Weights of a small GPT-style language model, trained from scratch on English Wikipedia: no biases in attention or MLP, 3385 steps.
MLP neurons of a small language model. Each row is named by its layer, matrix (gate and up: input weights; down: output weights) and neuron, and shows model dimensions 128-223. Each number is 128 + 24 x the weight over its row's rms, rounded and kept within 0 to 255. Numbers have three digits each. A neuron's up and down rows have the sign that makes its largest values positive.
Before each neuron's rows, "fires in" lists the words (lower case) most often at its 100 highest values on Wikipedia text that the model never trained on.

fires in: "is", "was", "were", "are"
L9.gate393:107086132112145131131095126127085151097136105104117122126117077122101185142140137102122134131065130117115117102094119134121135122139114159141151130130121135142075142118126089104119125143129121082107118140132119111102113137122119120088098125149122148160149129083107100142141075131090132170
L9.up393:101104146108112142128146133118139140149115087096171162155094144172149111123076129147129158149150122132056169151141148107140108077096118181164130130141133141150146135154134106126108153152151141156109125129123087148068118167144140133130126110158128153126129128160150145129167103163144134133
L9.down393:123105096097119134132051091132070103136157121105124102137157126116167139111148151146146125144111101128187159128111132142123098175153142130122137102139117188118146093112168112060133100149111130116150110108146168097114120100121097117147092122093158092173117154138092139122116127167149116129

fires in: "on", "which", "returned"
L6.gate1184:144110111138121125120116108170150117128094139107117143171104158147133138139153113112121128064097127116128127097130062143136148094127124158152124088143134132165121117106121151120114091111113140142132154092178128097085144125144129151138144150103108134117141131146162121091145107107107146162
L6.up1184:154160161110094120115122138125106114113155114137160125112088124139163158115144167133134132132115130177118118125097131130143108162157121097104105178129147109108146111134108120120166140164119134127113117066117117105104168163104122118116110118114114151171132112133134132139128133147138136098
L6.down1184:128124147140176125132136178136133139135133123147123133118123131114172162193100113121122118154112088096137139128128115177126108152175112177136149153153127157143124115116092136127108122123125153124177138170140128133113161112103122159147126110100132145136136146128144114145112128129147160086

fires in: "of", "after", "until", "in", "among"
L9.gate1320:143142147109094148115111098157119153091171135129112143087145146130154162105116117125129096124115096075120138106134096142099166139148133132116102152128166127132110160098155075124144135094129128095106140106114079109128129112161130108074149088087168098136171129087153132109128067083097127106
L9.up1320:121083130109118136104111145140113150149127154124157171158071109135180118078094137113087154109101106147122137139162075150096126158155153141121115125113155112116131155132102111160104146160153100062130149110134106146110130124149150060113140125075146116120157172134138114128125079112130184103
L9.down1320:145087100138154179079132118145131079138127176140105159115118143126180134143144080124123169103158121135105097127144118135096142142134125124109171165130134072127114107152126131123136142163102148134102142164098096111129132083115112138126118181176106164128131132129092137105069148133119147136

fires in: "was", "a", "an", "being", "be", "been"
L8.gate627:152127151099148138153123117106115115151123129111127151133155124158130093061087111130200117122120119105113111101116087152172122107098165120107096160107144142148173154135179116114137111131134099142088097161111113077130138157110130172131136140105123148095155123153101120090124148095148125146
L8.up627:117118117162132114123125101128141126077135145116167116140129143072169126146177083110111093139122140145108193106113146094118138152147137070136150148144084126129129076099108088133114144091131130138111117087193113096104132146122106126115122135123135112143158143094146153112129136136083112091
L8.down627:087125088131140118101083153127119104138142108089127162121132159130144149105131133126134141150104095136135104153121118112134111146149067137098128120118120167144134139093124142124155152132144108101160097126155086088120141076169112141114120153114159134140152110138142127138162113187102097129

fires in: "an", "anthology"
L8.gate1167:132129145140141154141114122121184106154120108131101079104120172117116142138118137113140098128098104069160108137159138146191157098118155127144085160139135133120120118123094110146147124134163126151147110141149142134091152158125110108103124146122167146154138173132140096092166158122148139122
L8.up1167:149155127129103126191129120086080129153145125118162123136113120097150137116180139105119119132138103122116098178162116152092110086143134130072155098137110136136124108109109128116124148113126143157125096089153130061137147126165098114069089130082130108143124113128144112141135177173084189132
L8.down1167:127139157101149110151142093121169148117159071079143159165143142142140120093113148112102144130096134136107139118106148140114126158137109141158128144132123141142105151128112136097129151167148141109139144152133141117147147119098136093110081156094108131121096111102119086153117145178096183135

fires in: "was", "is", "part", "up", "member"
L8.gate950:136126129113116100108122127152108148134125093125132140164104131150144139122131102180159122107121159142127106110117145109150106123131149173128119092172109133144111120133105123136119120133150157096106126132130143103148107125185157130156143139079126076118127131098102114152158144110106112130
L8.up950:151124132166122154128146175123118123160137138126143142115128128079143098117160112124108149152126138157123170155133142113137132128142116119158142150129106129112126159144151133102120129126125125095105133103139098067109144126143154137095159134122131139131147151177101140119153101153121096124
L8.down950:134095158063120147087096105103133115113117156109148081117131112151118120133098130120121146124148095147118092158115088119156086161124109150132167107173130150140132135130133160158095102145129150101191116121133141130117093105121083126128097155127112171054116127160135083119069105107178081174

fires in: "as", "early", "while", "on", "in", "over"
L6.gate368:121148124160110133087148085133119087145201095108121102114078208112135126141209078143100171133136099127104130139157096103142148128117122126101109142106102112126098123105106062142097112152184137170117098116147132108129148141133125161107148124120122128167114108106107179144137120130109169080
L6.up368:134142122131134120085093123124152112142152097083129130111142135110160165112162166097104103136129172131079123104145162198130113133130080114109125148161158147089134119153116100158139105123111122114097089142114099086108103120120165177112146152144143144116175149148126148148097164152121138112
L6.down368:137095099164115092129151143125132158130118101122148177068072073130163152084122163145140153121137168131153124095128145106171153146147133114176167099143140124110172161140089119110177113101124124139118158140124098117131125123099138100151143143112139176094148166106131107109084096167140108134

fires in: "is", "was", "of", "a"
L7.gate1124:165122106153122132149135100104107098143152107122104098130148152128114126144109164162106117167118147076144126155125149098137085125149144172098115138153097124104148136091134072142128087129140127096130165105158127135162164120190130120122127138082136125137142176089121171098131085168141091134
L7.up1124:120096137112138125130107107112138159126147142156083130112144126124108114093106084108121092131162135144161149163072148095184140103062155167113117149154117146126076105123143137145144126163133095100104133131110112109136136161080157131140083130135139179116098141138157097175142115148154186140
L7.down1124:131084138164067094141149145155175118135148124126136138137165115125155169110162107139132160148131114124110155112143111116114171127100143107166177119122136132113126123146131141103140146090112139103106136086135104137127153153095154138167150148161091134112085095126118104173119131107157159141

fires in: "an"
L9.gate195:141141150124158162118159120125120181104135118121102159132138156111150146118174143150102117163124108087135065103155111152172111120108074105098118131177105144164121124117112133126134131136109124116110167137136078115114120145183084106114102177121112139163139124123142078119146161167103146147
L9.up195:102117086154144121165108154135134126146154135115115126096122147157125167131087130153155122092137131115145115110155135139109131083120127158100129090129166129127067124130109141131135071123135125140127118096154140102136147113123105118126130165191132208092110134119179141116138139143124157094
L9.down195:122158133123193138126101101129110148117142083125134127129151105113112169135101124136081119144159126120149157171155107112116109130093131094111128119166083127140139179100119142132164110122143105135138122114089125096118134129146149132147129137128102133102113119103116075129147136145131158155

fires in: "this", "that", "which", "all", "it"
L10.gate826:157130147163158087124178117127139096115101113141104159156126163095129164125181110099112125147131146118151138137103110135127153097117121117093127101127168097159098131117098107128122104129163103175119150124053164129163128113105085122143155184126068115158143116117156156112120122148189087148
L10.up826:128124131156122110116123111127129125129164121153108122135164142082133201165102172115153111108138151129134122120182123120137108109100116116082144133135103155070133140156136148138121137086132114155113118111141130114135123118112114170144096164149094169147122153147146119086089109095142112112
L10.down826:140145124169139129099081090098103153099112153143159138132109121157145148136150149147150127107132129141091142129159140129121132126149101110146117120151137133110116186108115131131179114133136070117149155121106099109129110156116137132091146125151110091129121132120121071113093128124148116126

fires in: "this", "his", "any", "the", "that"
L10.gate983:112118116094098098088122143131141139128155116119132138137082104091142153155138129129117111165108124168157111116140137135173165096136133121102142121163155099136114117096166084172123131160106123165124113168102167121117119112164088083065137177145098169158145119127104103132127148148159158168
L10.up983:133146151141110098136127124147131139093158161144154119164092134115125084160120128161118132142133096114119135130131169162133115107156107151083153120127070140101141134103162167119133087145118088086103100133141136119117169112149105135121159152161141144133178132124110124142136130105182131091
L10.down983:176166168119134145167135094129117101156104110140170165118120160115132110114109135154144101094119124145106108109144166118093128129122147129154134141137078138103120127150157095127162145120097128111146130129155130145112108139139081136157121102108112112171136132137173068122154087112115095086

fires in: "was", "is", "were", "being", "been", "home"
L8.gate590:123134119127103153142130143104119197144157133138116121138123157132138147139141124089105175116141112125145083177102121134115153103126105155145138112121133118165180123126132129107118091105097159116171149115153114109144158132097109116155088112106105135100121093129145116116128154120138119088
L8.up590:151105100099151122105094150113104100137166119146133182134133115166119111141159174129097112127124118137125092114136104129098091138087170109146124140092100152120090124170147111136149136149145074159122125151114115154104163144131141127122121131121120104101124161160084125121101107150146135141
L8.down590:166122091140141124136137151102173107157112107138109141139128146136179138130160095160133131143154097152126092143129132143100140147128071137122163121156115163176144140112118128129112127139126102108130177167137100098128160161143143176087090121162120123114148110121126127110129115130120085136

fires in: "of", "votes", "there"
L6.gate918:171144155089104165172147102144138162128131119084155099135116120093167130135102136114139117139152100131164126141138139120096132121127120121123103165122143123106100124083170139134118157132188110085181130099159106085106124118156153129092155137113148105131142160107129142131108137107116111112
L6.up918:114143140153118114098152129117125108109113121124068133128102160109116173092099157146086133139124097107084120097153127169114158144146151162126146155122159129152119138155129123136120137144105116126146097128085154106125135198170130137122116117109153142098126136100111154125089094172097126168
L6.down918:169079164156101164161147174137161186163126135110146140129120113118189081102133128136119190106160123125108160111108136165161111072094177163100105158148122096143096145152129151135104156127147149121142157113162098134141165102148171146139106154090119165124107144147150118102131179144104198134

fires in: "and", "was", "being", "or"
L10.gate55:163102126150141126086121150167146128109152119133103122097136149132162156125115113090148084152105107135168135109134148115123188115154054110142112157110142154126118137089113093123144090135140161126137113170161162100091107151176139118126135138110133046163157103110115095100101102162165111141
L10.up55:115133129090168123140131108124090099130115136122148125147129083090142114150117101129126133146122130122162098151132136092138153088103112203152123152112093154130155099100133114145119112139118135111125160105127148158128173146124107115124120085150104144169184138121133041141156083138120124168
L10.down55:124165168141125173115061169126185123099154126101116118095149105144186131147177121122155105137114116167076096133085142150127142114151134116140137126129132165141119111129118116126140094168134156192105156148110076087134133117144079096127122160081143137106131133111161098138157096181134156127

fires in: "as", "of", "while", "if", "because", "although"
L7.gate514:114133134139103108151116129119109136125136101117101115113135170122115157112116055098139178146104107085105128147132171138151185107134164170135101103137135132169097100131133125122153140160122086157116103103096150074156151175165143146106151148155101092112098134118112088137111113181120147132
L7.up514:163123149079150130077124145095136126154137147173089109092105127126128141121097145122115144102118166088118120142136131101126158150144134150128161114103200125139103138140073131103150076124161114129151132094102131131111169108179146163100078113076148116175073154124068176118136111138204129104
L7.down514:120107117132127126123136110106123153139096135111152172131152106168168121151119169115122155140129133154159136111092125107110128120100115150146114093108126130141147105156085096126110107153089124103099120148138102129124070122150153138168149133114126172099108110101112145170155104126113100148

fires in: "with", "in", "about", "on", "found"
L7.gate1303:123135152159135104161148095171127121144119131136107113137167143148144110127178103145127169102121126105118134108113103128070143143145126151152146110166124128118140144099127156093096146097151125141107126114146142117114107103137153135097158192109100121120113064086102126120151133099156119123
L7.up1303:120140083108109078147106111111115115095176129106149126102107091129157108103122169176115157128090100117160099149121123114106177163113177142142119176104173105135152144126136140092152159105124179143126117135084129096143130143154122143135140125129138138079142105088125097138131114150096138121
L7.down1303:157107126100118136122126148151122170143118137119075146152121138135150131128150121084145156118146128114144120122155136140097131105149141127173199095144103163122147133086155115119078129107149126132120079126116129167127119112133098169132112151150142106136094170133105124115121116135130101126

fires in: "was", "were", "bands"
L8.gate1231:129124141132112163168155093161120118166144132145149086139129103147132131085127157107099108190105157134155156112126129128125153139184127150090107144129116130117142125121123101101111145135132126139104161118124099115140167153156131207119127122112119084132152103130158146123149153143121157166
L8.up1231:134112149113121094150131111133150095145110107157102138107160104135123095086157114125150142116096120176135138134137117129137131120104139124124122129106093138157114116143121083106116085170121139176138106130088138092075134124131116179185121153127132126123108093128112139143150109152125135183
L8.down1231:151120145137160110112069135155139119093105102125112147101127098118167093108125109131161148116145097163099096112145127126105118120124101113161149149149157171201122107132099149132118117149155135195102168150130104105101137097126107143107101117107141160102149139190128138148112105139162148155

fires in: "on", "later", "following", "both"
L8.gate1026:162126114161126121158109104096164145128133090125100147131122118152124149086151136089120096139153134104125120145143106154101095143146143115173162139152116102149123169103151143141111120136132122141141119155125164135109105133143142097121127127143129144135123134103108110038127153085106142149
L8.up1026:132151128109107149109129142106145100083104129129153125100108078169154110163101129154130113124137125179143115127120194123126115072138070130115158142106095110129172117091111125130120130125053148120083093152106092139110140137145161135153125143195113117143135128163137160109153150136142110113
L8.down1026:078091178123092102109158145158104124145142107153156148136064165119153121164113133135134157114107102102146120117129148124076107132116169129112137106163140090122129081095082164147135129147134129098130112144093125143118091104120079130091121127111120113132141153124149143115126093171132116162

fires in: "is", "was", "i", "hair"
L10.gate910:204138146096099134131119058079126143136111098116121091100156121108074140111120125124137125162099122131137125114118113151090148132131144104163099122101142154091111146149110136113143129137132125128108116144101104114101131120160084138123096130121121116112153128138106111153135136128193157183
L10.up910:145108099120145133145152130129117125153076112100128163167104140163127103120148155100138157143083173141157091152144111141110138152159095113122115177095129145130145088177113140158143113122123161124138091122071127130073135147083123106127091114091099120120146145161118139189143149119158132132
L10.down910:129105093128149117086149124165096146129096120113156120145125117147151148117140135103163128130160152108109179111135103183135096106121057119127123098146144146140134133096084069150121137135115116110112115146119184155083132093110126146151098133128100110084113117108131118166123101118134129156